Weights of a small GPT-style language model, trained from scratch on English Wikipedia: 4005 steps.
MLP neurons of a small language model. Each row is named by its layer, matrix (down: output weights) and neuron, and shows model dimensions 16-143. Each number is 50 + 12 x the weight over its row's rms, rounded and kept within 0 to 99. A neuron's up and down rows have the sign that makes its largest values positive.
After each neuron's rows, "fires before" lists the tokens most often just after its 100 highest values on Wikipedia text that the model never trained on.

L4.down178:57 29 43 47 47 53 53 36 38 58 39 25 74 43 70 49 55 38 48 48 69 66 55 50 42 46 47 47 67 44 45 48 50 52 18 51 65 71 71 67 68 51 49 60 48 37 59 30 43 49 40 46 48 46 58 46 83 49 30 69 46 42 22 50 62 29 67 49 58 44 53 21 73 48 56 50 43 52 48 55 32 47 69 66 39 53 54 51 57 54 55 37 55 55 53 56 50 78 49 61 46 63 56 61 43 48 49 40 55 29 67 67 33 59 67 48 70 65 42 51 53 49 33 57 51 49 50 47
fires before: "| ", "|"

L4.down566:62 32 55 45 46 31 53 43 70 42 62 33 44 50 32 43 99 35 36 73 61 60 36 72 61 25 66 37 39 74 54 64 31 68 36 69 53 46 39 55 54 64 27 42 60 43 50 76 40 42 57 58 51 46 43 49 57 35 45 75 40 68 63 50 47 60 43 46 31 52 28 43 47 51 44 56 44 51 68 44 78 41 64 56 53 26 59 39 52 64 48 38 52 50 72 57 65 34 31 49 37 41 58 42 50 66 65 53 60 53 52 42 58 51 55 45 58 42 49 60 59 38 50 60 54 43 45 37
fires before: "201", "202", "200", "193", "| ", "190"

L4.down148:44 61 58 32 53 43 58 38 51 59 40 54 44 56 48 46 53 69 72 80 42 59 50 68 58 41 65 49 84 37 46 36 58 41 71 41 34 39 45 64 52 59 38 50 38 28 61 39 37 39 52 38 59 37 45 56 44 63 40 96 41 44 37 48 26 65 67 47 31 36 68 61 52 51 43 43 52 38 55 52 52 39 59 66 44 42 65 73 47 54 35 51 52 60 45 34 48 20 37 38 39 32 33 68 50 48 39 40 35 66 63 52 35 56 64 61 46 63 43 23 36 42 51 50 69 46 45 46
fires before: "by ", "in ", "to ", "on ", "from ", "for "

L4.down966:56 80 76 39 42 37 67 39 43 60 40 41 40 63 42 42 46 44 51 70 56 61 48 60 45 57 46 66 46 56 53 41 65 58 43 41 51 50 46 36 58 55 33 46 43 39 61 68 64 46 65 58 65 67 44 53 53 32 44 63 47 63 35 34 37 68 37 46 59 41 66 55 54 40 44 38 45 71 60 82 43 32 44 62 51 57 40 43 67 47 55 46 67 64 79 31 43 60 38 63 57 48 19 69 39 61 40 70 52 61 69 72 44 52 40 41 52 68 49 27 40 51 50 57 60 69 58 61
fires before: ", ", ". ", "."

L4.down440:65 49 31 46 53 40 57 46 50 59 56 52 42 50 55 55 22 55 26 68 57 55 46 71 63 39 34 60 66 35 55 32 55 45 32 40 55 74 48 79 32 59 41 52 69 50 55 41 39 43 64 55 63 67 55 54 59 45 65 44 50 39 49 46 51 63 84 34 35 36 46 54 64 47 48 50 52 65 56 59 31 48 65 49 25 38 47 44 57 48 57 19 39 58 57 29 65 46 50 74 46 58 55 62 42 46 24 52 60 35 48 58 36 59 63 54 66 46 45 28 51 31 71 60 49 66 56 48
fires before: "| ", "., ", ".", "|", "("

L4.down611:55 65 75 36 50 60 43 53 49 40 39 61 36 52 30 31 39 47 67 43 51 40 57 54 53 45 38 47 49 66 48 54 45 51 58 55 49 49 45 37 38 32 56 59 35 61 40 34 40 57 62 60 49 52 57 52 56 59 47 66 63 62 54 37 30 32 58 61 49 49 53 81 62 51 39 42 49 39 57 66 60 52 67 31 57 58 49 43 50 31 64 41 39 34 52 52 52 46 47 49 32 61 63 69 43 39 53 55 37 64 49 38 66 21 51 31 80 34 46 56 41 36 29 73 60 64 73 60
fires before: "\n\n", "\n"

L4.down11:84 55 73 49 38 07 43 38 44 00 44 39 42 58 27 53 39 51 54 48 47 46 46 45 38 70 42 27 45 68 42 48 25 42 41 42 35 53 48 47 52 37 60 61 59 31 44 51 50 46 49 60 49 59 66 52 63 58 32 53 47 64 52 49 38 43 49 56 49 48 53 57 51 51 42 43 29 75 59 40 51 81 60 52 33 48 61 50 53 59 53 56 57 61 40 32 44 55 41 44 42 47 44 56 62 43 50 43 50 52 47 62 62 52 50 55 59 60 55 65 31 42 39 59 30 34 53 67
fires before: "| ", "==", "== ", "The ", "===", "In "

L4.down827:38 62 48 47 58 66 54 55 60 37 45 60 63 49 55 59 59 55 60 57 75 50 58 46 40 37 59 41 66 49 58 67 39 51 55 57 33 33 66 57 49 39 60 49 47 43 69 40 45 42 50 45 73 54 58 64 35 48 51 45 58 78 44 35 45 55 41 47 65 22 41 28 28 70 72 48 45 61 31 45 47 21 47 24 70 51 59 35 23 54 69 73 50 44 40 39 36 26 38 40 56 41 37 42 51 39 59 67 62 64 52 46 41 61 56 30 56 61 54 54 41 53 50 35 57 51 36 56
fires before: "| ", "|", "\n", "\n\n"

L4.down647:72 37 59 46 44 43 51 67 51 26 35 25 41 81 59 52 76 42 45 53 58 34 54 42 51 36 53 57 24 49 40 34 51 47 46 67 35 50 49 52 80 51 42 52 51 51 57 33 45 48 59 44 27 45 66 50 53 45 13 34 65 55 55 61 44 44 54 38 57 62 34 32 85 63 68 36 43 57 74 63 46 42 47 35 51 91 30 50 54 49 57 51 55 23 51 45 49 68 61 46 32 59 47 40 38 37 53 48 54 53 65 53 58 41 57 40 47 50 46 33 42 58 54 50 41 40 53 43
fires before: "| ", ", "

L4.down168:49 54 99 42 56 37 43 40 47 04 59 46 62 49 58 29 69 54 63 43 50 60 68 46 55 56 35 43 39 69 45 37 50 54 34 56 35 53 50 32 46 63 60 62 46 39 68 69 32 47 46 54 48 48 44 35 45 42 51 74 54 49 53 61 45 66 64 47 40 47 54 52 38 34 42 64 37 45 44 16 55 75 49 48 48 45 42 47 62 65 55 48 61 40 50 49 40 40 50 42 57 56 51 62 36 52 51 51 52 35 52 57 47 46 41 58 34 47 60 49 34 52 59 36 38 59 40 59
fires before: "s ", "s"

L4.down917:50 54 43 45 43 44 56 42 37 00 23 43 47 60 50 52 50 43 56 46 66 57 46 51 54 52 39 49 51 64 47 42 41 40 29 51 55 40 47 45 42 42 72 49 49 41 56 54 39 43 52 56 39 68 57 18 53 44 24 65 39 43 50 46 54 50 38 56 53 38 47 50 64 29 64 45 59 75 52 56 34 49 43 55 63 56 40 58 52 53 52 61 65 38 54 48 54 67 47 53 50 32 61 52 45 51 35 38 43 44 48 50 66 49 52 52 42 57 52 61 57 49 62 51 36 40 74 40
fires before: "| ", "- ", "The ", "He "

L4.down336:28 68 59 62 74 43 38 43 51 41 58 29 42 52 55 45 37 68 37 23 46 38 34 64 44 36 45 58 57 47 42 62 77 58 57 42 42 52 37 55 71 38 36 32 40 57 37 39 48 49 58 49 59 56 46 50 51 54 54 48 44 67 56 34 61 48 39 58 44 60 55 43 59 47 62 54 58 62 40 63 43 00 80 55 41 50 72 45 56 43 47 46 54 44 17 57 75 64 32 48 39 60 46 60 47 43 61 63 59 56 50 60 43 38 41 63 51 58 49 33 54 39 44 60 53 49 55 56
fires before: ", ", ". ", "\n", ".", "; "

L4.down656:74 59 52 62 44 53 51 35 60 29 41 36 61 65 76 35 29 42 59 54 53 46 34 44 75 47 47 63 51 49 43 66 65 65 36 36 41 47 42 41 52 47 24 45 37 48 44 63 41 63 57 66 53 62 54 56 71 47 64 41 61 68 45 44 45 35 55 43 39 45 62 41 51 51 55 47 46 67 37 61 56 42 72 39 52 39 49 57 52 53 59 34 60 54 62 53 79 63 56 40 61 61 47 58 51 47 51 68 45 49 29 60 59 39 55 65 50 50 51 46 48 55 46 46 62 56 67 27
fires before: ", ", "\n", ". ", ".", "==", ")"

L4.down351:62 57 45 49 39 40 49 48 38 69 54 56 64 60 36 61 46 28 45 50 48 63 62 33 86 50 54 37 64 54 55 42 40 39 30 34 50 50 38 58 55 45 55 62 47 50 59 66 33 31 49 49 43 55 25 45 38 42 40 47 61 23 60 63 37 28 43 56 51 59 80 53 43 54 66 62 38 34 52 29 75 62 39 64 47 69 46 44 41 58 52 53 56 48 56 57 67 61 47 45 42 45 72 55 50 52 33 31 38 26 45 56 42 67 67 32 44 41 50 67 69 52 48 43 38 45 69 27
fires before: ", ", "201"

L4.down82:53 50 60 39 38 40 40 29 73 33 54 37 56 53 31 52 41 29 68 56 35 42 42 25 47 54 30 36 50 50 43 61 53 57 41 65 26 46 51 43 25 41 59 45 63 44 52 34 51 48 42 44 82 35 64 44 62 63 55 37 39 52 40 66 26 60 22 28 55 50 46 63 40 56 37 52 48 55 45 66 25 75 50 41 47 60 59 62 55 47 40 43 49 39 55 54 56 46 42 47 49 52 61 76 46 59 66 58 37 59 35 59 28 47 43 45 64 53 58 57 30 49 51 31 47 40 46 51
fires before: "\n", "\n\n"

L4.down378:50 64 42 62 51 36 60 42 49 53 70 49 45 41 35 53 69 40 30 77 55 51 36 37 62 53 61 37 53 59 47 61 59 56 63 37 72 60 55 76 45 46 56 68 45 39 53 52 50 50 44 52 66 75 34 55 40 49 37 54 52 40 47 59 45 41 54 37 42 48 38 45 45 65 53 63 46 56 40 43 44 53 54 70 48 30 59 65 41 51 55 60 39 66 55 59 64 47 61 42 42 38 48 35 33 65 72 44 69 63 40 34 37 52 51 54 36 50 53 62 46 58 50 42 28 42 61 22
fires before: "201", "202", "0 ", "200", "199"

L4.down713:48 67 39 52 53 29 57 32 56 68 45 50 57 53 53 44 41 47 45 36 65 41 60 88 41 39 49 59 60 67 36 49 53 71 74 32 60 38 44 43 61 61 47 29 57 36 36 40 58 61 43 53 59 58 49 66 43 39 38 57 44 63 42 39 37 51 40 46 38 49 52 64 60 49 37 49 89 72 66 56 56 29 62 54 58 48 53 47 60 42 57 59 39 46 49 55 76 30 42 35 45 49 35 53 47 38 52 60 65 64 59 45 58 33 75 33 47 57 73 34 04 35 45 30 57 50 35 48
fires before: ", ", ". ", "."

L4.down594:57 50 42 53 52 48 49 25 67 41 55 52 39 58 47 50 50 43 43 71 81 53 45 58 62 33 43 50 78 36 42 64 47 58 45 49 33 21 56 56 42 63 19 36 44 42 48 52 39 63 60 48 57 35 38 39 51 29 57 25 60 70 55 47 56 46 50 57 69 59 66 48 60 40 39 56 57 44 59 38 57 24 46 44 38 29 70 50 28 41 59 56 39 67 57 52 61 44 68 43 64 73 52 43 63 36 34 51 65 45 59 47 48 46 54 63 58 61 80 19 45 38 44 44 58 52 58 55
fires before: ", ", ". ", "."

L4.down794:59 24 55 47 54 34 70 56 53 38 36 54 49 58 51 46 33 43 71 37 45 41 63 29 46 47 59 46 58 35 44 59 66 37 49 53 48 53 65 44 58 57 38 51 47 58 59 37 45 62 41 65 45 50 63 61 49 48 54 31 31 41 48 52 39 36 38 43 70 49 24 57 70 60 48 33 43 39 37 52 42 52 36 58 38 49 67 44 52 41 54 45 45 40 32 59 69 77 59 36 43 59 41 45 51 43 59 46 49 77 54 55 60 48 41 45 56 24 47 39 60 44 51 46 72 33 56 67
fires before: "S", ", ", ". ", ".", "-"

L4.down335:44 54 58 51 53 40 77 30 64 44 45 69 34 20 55 42 48 64 46 47 52 39 58 38 65 48 63 60 64 23 44 58 62 48 37 43 38 67 58 46 68 42 46 41 46 37 48 45 70 33 44 55 62 57 35 45 58 58 67 50 45 63 46 48 44 37 50 62 53 39 56 41 56 48 56 41 43 67 42 82 70 38 54 34 34 25 55 52 74 35 43 52 44 46 30 48 68 35 28 51 41 31 34 52 37 45 49 58 39 62 50 53 49 60 38 57 70 35 62 61 58 42 72 36 65 70 60 57
fires before: ", ", ". ", ".", ": ", "\n"

L4.down115:33 41 68 39 59 40 51 63 61 60 29 57 60 53 61 79 35 38 34 57 39 44 61 45 22 31 50 68 41 70 52 68 61 37 51 36 48 40 46 45 56 42 39 56 42 33 49 38 49 66 69 31 36 59 60 25 58 37 57 67 57 39 50 64 58 38 52 49 59 45 52 39 50 68 69 70 49 60 57 42 37 39 57 47 68 39 52 47 29 49 36 54 49 43 67 68 46 35 51 61 56 38 60 53 63 69 63 58 63 43 76 52 42 36 66 39 42 30 32 48 48 57 34 34 38 42 62 42
fires before: "- ", "• ", "M"

L4.down658:44 42 54 56 39 76 37 36 53 57 67 57 55 51 34 55 65 53 71 50 49 45 54 67 45 42 56 85 39 42 39 73 34 48 44 80 62 47 38 34 60 54 16 67 51 57 74 57 49 54 58 60 47 54 38 48 41 48 31 32 54 58 63 69 63 57 29 40 46 35 54 50 54 55 46 72 45 58 42 55 68 31 56 65 69 46 67 55 59 47 44 53 55 42 53 50 38 64 46 42 46 37 58 66 45 27 66 61 65 53 45 41 47 65 46 39 59 74 58 45 46 48 32 45 42 52 43 55
fires before: "\n", "\n\n", "| "

L4.down10:46 68 78 65 48 74 48 61 41 75 87 39 38 41 45 50 37 73 52 43 32 59 38 53 55 48 48 51 40 48 59 37 70 56 63 32 43 63 61 52 41 50 44 70 45 56 51 37 56 28 64 40 51 48 57 42 24 37 69 38 62 28 46 65 57 30 55 39 57 47 64 31 69 46 60 56 40 61 57 60 76 38 37 47 44 49 47 36 57 45 46 53 52 42 47 35 64 65 44 67 62 61 63 45 70 48 34 59 26 36 33 45 41 44 58 68 50 57 21 34 76 55 53 50 57 58 59 51
fires before: "s "

L4.down225:32 37 53 62 35 61 57 45 70 64 34 45 61 48 35 44 41 65 57 58 41 46 51 29 33 53 46 44 36 48 50 91 30 39 54 51 51 52 43 60 38 44 59 53 43 39 45 38 58 42 33 36 64 44 51 55 38 55 60 72 43 59 53 42 48 61 50 65 68 41 40 29 56 74 56 59 51 38 21 47 68 40 49 48 60 67 41 37 46 54 36 56 50 28 43 72 43 61 30 41 64 45 75 69 46 36 41 39 53 36 49 42 59 40 66 32 48 67 44 58 49 54 48 55 59 39 61 75
fires before: "- ", "\n\n"

L4.down515:56 48 25 63 51 46 41 69 47 65 59 61 51 47 57 30 62 44 65 47 39 59 52 35 51 47 59 45 34 70 46 65 62 53 66 46 43 16 54 57 39 62 52 55 26 43 44 39 55 47 56 50 62 53 59 64 36 20 48 45 63 50 50 48 54 55 32 47 38 39 35 36 44 45 53 51 42 51 33 70 38 44 67 41 57 58 66 50 52 54 70 46 61 55 48 56 48 46 43 52 61 48 52 59 47 49 57 41 52 37 41 59 51 37 63 49 40 57 70 32 52 50 72 50 54 41 51 62
fires before: "\n", "\n\n"

L4.down432:60 59 66 42 53 56 64 47 33 20 63 58 49 32 33 52 79 56 45 56 30 58 55 49 55 41 38 40 59 35 34 60 32 66 66 49 63 49 57 44 47 40 51 62 65 40 54 47 46 41 53 66 55 60 50 35 33 54 57 50 19 67 55 36 56 58 22 57 68 53 42 37 63 51 45 58 66 45 65 48 40 34 51 34 32 38 61 48 63 62 38 39 53 34 38 58 42 42 52 46 47 40 60 40 44 32 80 33 70 49 38 52 56 60 62 72 54 38 37 36 49 62 53 43 61 59 55 53
fires before: "201", "200", "202", "199"

L4.down954:42 39 41 49 69 52 57 18 55 46 46 43 45 55 60 32 32 74 18 40 58 53 63 51 46 33 61 52 62 72 59 69 55 28 37 39 49 36 25 53 48 70 42 30 48 30 41 55 36 63 58 61 84 41 71 55 43 38 57 56 49 47 42 58 56 41 59 41 32 56 51 49 61 29 42 56 54 57 64 54 57 37 74 44 44 34 45 49 74 40 53 48 56 63 64 60 67 56 59 27 40 57 52 27 61 42 54 62 61 40 68 52 41 43 59 52 52 53 30 31 56 61 44 51 67 58 58 70
fires before: ", ", ". ", "um", ".", "\n"

L4.down208:45 63 52 49 38 34 57 56 56 40 46 55 48 41 40 46 46 60 59 32 52 50 64 52 53 59 50 30 39 35 46 57 41 56 39 35 53 27 48 53 59 33 32 65 54 39 59 42 39 45 37 41 30 49 43 46 50 48 51 34 45 48 50 54 49 33 59 48 49 45 59 39 35 57 49 73 71 28 55 37 54 36 63 35 45 40 49 52 65 54 48 18 54 33 60 53 61 57 39 40 48 31 48 52 44 38 47 51 56 53 29 51 40 63 94 27 41 47 44 52 37 60 43 53 56 39 54 40
fires before: ", ", "201"

L4.down44:54 52 63 27 57 64 47 57 44 72 52 38 53 72 40 60 33 61 59 54 36 43 69 44 63 44 47 63 48 34 60 65 41 34 32 52 52 31 46 24 08 47 46 36 42 44 55 48 61 49 51 42 53 59 66 42 50 40 34 30 57 64 51 47 51 34 47 63 42 42 65 48 39 81 28 51 40 37 57 57 59 36 59 48 28 41 59 54 55 35 48 57 43 25 65 47 45 34 49 52 26 55 37 51 42 70 52 60 49 54 35 51 57 63 62 47 48 42 44 55 33 46 70 44 42 35 17 61
fires before: "| ", "% ", ") ", "(", "|", "s "

L4.down659:29 55 42 54 41 24 67 40 54 09 57 46 67 59 46 25 46 56 48 50 56 61 44 47 63 39 54 66 53 52 38 38 51 50 51 57 32 49 46 48 45 72 24 52 48 43 47 59 64 60 73 56 58 62 57 50 43 57 33 75 61 44 32 58 44 43 43 57 40 71 53 47 57 43 56 50 41 37 54 47 57 60 38 48 50 43 56 48 59 45 44 69 52 45 39 85 51 40 60 53 40 12 59 58 45 44 58 70 45 23 46 47 78 48 24 60 53 49 58 58 46 49 63 40 56 65 42 49
fires before: "of ", "in ", "as ", "was ", "for "

L4.down54:40 34 53 50 58 42 43 63 30 26 48 51 67 33 40 47 56 62 43 77 41 75 66 47 47 43 49 61 57 52 61 25 56 58 41 51 41 62 35 44 44 34 39 52 69 59 35 37 34 51 45 42 37 54 65 52 65 62 42 62 17 54 44 45 47 41 53 41 46 55 31 43 46 55 54 40 64 64 60 54 56 60 50 64 50 49 30 56 59 52 23 54 53 48 47 61 58 40 65 48 47 61 35 61 52 72 62 70 67 31 55 24 47 51 51 53 62 57 53 49 66 54 48 33 41 47 66 53
fires before: "| ", "|", ": "

L4.down352:64 46 35 50 62 57 38 47 19 32 40 59 62 10 39 56 49 38 59 51 37 61 50 56 49 43 39 62 48 47 60 48 78 67 41 43 65 49 65 71 50 69 47 41 46 61 56 35 46 52 26 65 47 44 55 65 55 57 57 41 45 56 54 50 60 42 45 37 47 45 35 39 54 33 79 35 54 35 72 46 44 43 45 45 40 47 41 46 54 52 76 58 42 36 54 43 20 38 58 51 49 63 62 71 74 45 45 44 43 32 48 55 47 51 63 19 55 66 46 45 69 65 28 42 46 32 62 57
fires before: "of "

L4.down53:66 62 26 39 60 47 44 46 62 57 61 59 44 33 78 43 53 65 50 49 50 54 56 46 41 60 62 32 41 50 79 46 56 34 53 59 65 86 76 40 34 37 51 37 39 51 53 61 51 68 51 36 79 57 62 48 34 58 41 75 70 36 43 78 58 64 48 46 63 65 65 59 56 42 57 40 47 38 57 72 35 45 44 45 56 50 39 67 52 54 17 55 34 57 51 45 72 49 71 79 65 48 57 37 47 44 67 50 41 68 42 68 38 35 63 55 52 59 40 55 53 72 60 57 59 64 47 59
fires before: "| ", ", ", ": ", ". "

L4.down940:30 59 70 69 40 39 30 44 59 07 44 53 69 40 40 50 46 36 58 41 43 37 58 32 40 33 42 47 33 82 39 60 90 50 47 50 36 16 40 55 70 70 56 42 67 44 54 62 71 50 55 62 66 34 55 52 38 50 43 59 46 63 52 65 35 66 40 59 46 20 45 36 41 51 72 59 55 46 48 61 53 53 52 56 67 38 72 28 53 50 50 33 45 38 37 66 58 54 39 59 37 68 53 56 60 37 37 68 56 60 57 44 45 44 42 46 38 54 58 46 58 40 49 32 38 68 44 53
fires before: ", ", ". ", ".", "===", "==", "\n"

L4.down615:41 38 59 61 59 83 58 69 31 99 54 59 41 62 38 38 49 40 39 32 43 63 45 61 40 41 69 62 70 58 57 50 56 34 53 37 64 44 61 45 49 51 58 40 32 55 49 45 52 40 57 36 74 52 36 66 44 46 33 33 46 43 50 64 47 58 65 54 44 54 66 42 41 55 64 52 37 26 44 64 55 27 56 40 38 42 55 55 56 50 51 68 49 48 62 45 60 40 64 56 53 67 55 35 60 42 38 59 56 35 61 55 47 70 68 55 55 30 48 49 56 39 51 51 52 42 51 56
fires before: "| ", "|", ") ", "m", "% "

L4.down1015:48 60 37 36 43 44 69 50 39 52 36 81 58 43 56 40 47 83 48 44 59 56 36 53 53 43 58 29 53 65 40 47 61 31 57 65 44 64 52 38 84 41 42 56 54 40 51 58 46 42 21 44 56 49 46 39 64 62 57 43 58 34 46 65 35 52 48 49 61 71 67 45 63 65 55 57 41 49 45 81 43 34 65 70 44 50 72 58 62 44 51 39 56 30 52 24 42 43 26 54 65 53 42 54 51 55 44 57 44 68 47 67 56 61 50 43 51 53 52 45 56 38 58 35 49 64 58 71
fires before: "s ", ", ", "-", ". "

L4.down487:52 33 35 56 55 44 42 43 56 63 59 58 41 56 33 42 64 69 47 57 24 45 34 67 53 58 43 59 56 54 79 66 49 56 50 57 60 75 32 38 36 51 26 40 50 53 34 38 53 48 54 50 53 47 46 43 55 18 64 61 40 33 48 25 33 53 51 26 42 35 52 52 61 37 50 38 41 78 60 82 58 64 43 34 43 42 43 43 54 34 58 48 53 31 69 54 53 42 56 60 49 65 54 80 47 79 58 64 31 33 53 64 46 73 66 61 41 57 37 49 50 46 48 31 55 20 55 73
fires before: "s ", "s", "t ", "sion "

L4.down914:55 61 49 54 40 52 59 58 52 46 34 70 34 42 52 56 53 71 63 52 38 52 27 51 32 46 34 53 53 43 57 30 58 46 70 45 46 46 45 79 48 38 30 67 54 43 56 56 48 51 60 63 45 40 32 54 68 30 43 54 48 56 33 52 51 72 60 45 36 43 58 61 40 40 37 50 28 40 56 38 44 45 55 58 48 46 53 56 52 59 55 38 34 44 51 34 29 61 33 61 74 38 54 49 47 33 55 44 26 47 42 50 41 57 58 56 46 40 46 41 52 64 51 57 46 50 55 45
fires before: "by ", "in ", "as ", "to ", "on "

L4.down845:61 42 65 27 64 60 56 43 52 50 54 45 62 48 65 53 35 67 80 46 48 50 46 60 42 37 70 49 65 41 56 54 45 65 30 74 28 57 30 64 52 67 43 20 39 23 56 38 65 55 34 49 53 32 66 51 57 54 62 41 36 48 49 69 36 61 61 32 56 47 63 59 50 37 61 51 71 49 69 56 46 50 36 42 61 65 67 61 55 33 73 52 54 62 38 47 45 39 37 61 29 33 48 65 45 38 71 71 51 67 30 66 58 38 69 63 66 53 59 48 59 45 59 44 31 51 45 49
fires before: "\n", "\n\n", ". "

L4.down714:54 24 72 54 40 16 51 49 50 03 31 58 44 64 62 51 50 54 49 53 38 51 66 58 47 55 29 48 47 56 60 42 51 50 60 53 80 56 45 65 57 69 50 58 45 38 27 29 55 26 52 56 31 40 66 50 49 49 59 50 39 64 52 36 51 50 38 31 44 71 41 62 46 46 55 27 46 69 47 33 76 71 30 50 31 40 48 58 50 34 81 60 40 46 37 29 48 65 54 60 42 23 45 56 64 43 39 26 58 60 34 44 68 31 39 48 48 61 36 51 46 49 56 49 66 27 66 73
fires before: "==", "===", "= ", "=== ", "== ", "| "

L4.down861:47 63 51 53 44 46 54 27 42 58 52 50 64 49 68 41 57 53 44 34 57 73 68 53 62 59 60 17 39 46 57 63 62 50 32 74 48 46 52 48 36 43 52 41 48 49 48 55 62 47 62 34 54 66 33 41 49 51 50 38 58 83 39 58 44 49 42 56 57 69 62 61 56 45 38 51 56 43 48 38 52 53 74 54 60 36 62 67 46 56 47 54 60 41 27 55 31 58 55 36 29 54 41 59 27 49 68 34 48 42 37 49 46 55 50 52 40 28 47 49 49 56 49 52 46 64 36 51
fires before: "| ", "(", ",", "|"

L4.down166:48 55 51 38 55 87 42 70 67 43 45 56 51 60 44 50 41 45 56 55 54 42 53 67 19 61 50 61 88 39 52 64 49 50 28 73 47 38 41 71 67 43 62 34 48 63 47 56 44 46 49 49 71 54 52 62 58 62 47 53 49 67 30 36 37 68 39 52 51 40 58 41 59 42 44 60 63 56 38 53 48 69 51 30 53 60 49 72 28 59 63 46 58 47 30 42 49 52 50 55 38 53 33 68 58 42 46 67 40 52 46 52 38 57 39 40 54 44 60 45 39 31 40 49 60 78 46 46
fires before: ". ", ", ", "."

L4.down520:30 71 40 52 68 47 57 45 44 97 52 26 51 45 30 56 48 47 41 22 39 46 39 48 56 51 64 58 48 32 53 67 49 52 46 50 59 52 58 45 38 54 43 28 43 56 51 52 56 74 60 57 72 69 59 86 46 60 53 37 54 34 57 65 72 61 71 57 54 51 53 53 48 48 62 64 45 43 42 49 72 36 69 59 31 63 58 47 60 58 70 40 40 20 37 44 50 62 53 49 52 65 48 28 41 32 64 46 53 38 55 37 55 49 66 43 48 45 15 50 48 54 66 55 21 52 35 42
fires before: "| ", "; ", "|"

L4.down629:37 45 60 38 64 50 68 72 53 18 35 36 62 61 66 39 34 30 45 47 43 50 58 35 63 47 67 52 54 61 47 55 54 42 50 50 61 54 72 56 61 39 33 45 70 53 39 53 57 63 38 57 54 25 29 43 50 30 70 67 45 51 51 43 51 31 50 37 46 60 45 56 58 60 51 72 63 67 61 28 54 52 51 44 46 45 83 37 21 56 58 49 35 41 55 66 45 40 55 68 41 47 68 32 47 38 29 24 54 37 59 60 42 31 66 31 31 62 39 35 54 48 45 22 46 43 58 41
fires before: "- ", "Mic"

L4.down731:59 59 54 33 43 38 66 48 80 29 46 47 41 43 54 43 42 47 52 44 53 48 43 63 65 52 56 69 46 58 55 58 46 44 50 50 38 57 41 51 55 60 59 40 39 40 53 57 52 35 39 37 52 53 59 55 30 55 70 44 62 54 45 60 47 72 49 57 48 38 59 78 60 80 52 60 55 58 38 56 39 63 34 59 35 69 62 56 53 51 47 40 53 23 80 57 54 20 64 55 50 32 61 60 45 49 75 32 36 46 43 62 40 45 33 55 53 36 60 71 44 38 32 56 50 55 62 53
fires before: "s ", "\n", "\n\n"

L4.down740:41 52 76 42 46 45 52 70 29 37 57 21 56 73 57 46 46 59 47 42 61 58 56 63 28 61 54 61 59 57 43 54 61 50 42 67 58 27 50 27 31 32 50 44 51 48 58 50 36 56 66 40 46 64 52 25 56 44 62 49 35 46 35 70 56 49 69 55 56 55 53 30 48 24 54 71 51 38 51 53 73 63 47 31 51 48 56 45 58 59 30 63 65 32 44 70 55 55 62 57 60 59 32 62 65 73 77 66 52 30 79 57 48 68 36 54 67 56 60 52 51 50 42 47 45 59 61 51
fires before: "\n", "\n\n", "| "

L4.down652:24 65 39 53 50 59 42 53 54 04 66 63 56 41 68 46 44 69 55 36 54 49 67 44 61 43 53 84 71 37 40 45 53 36 50 36 70 50 47 57 72 83 32 52 54 32 48 60 43 65 57 13 47 56 39 41 52 60 44 45 60 61 39 29 57 46 50 49 61 62 69 42 48 35 57 36 37 55 37 50 43 53 41 53 63 38 52 63 49 43 56 39 60 45 49 47 48 39 65 50 55 54 61 51 57 57 49 55 48 41 43 38 64 49 52 42 58 57 57 27 37 52 51 62 48 31 44 49
fires before: "of ", "to ", "in ", "and ", "that "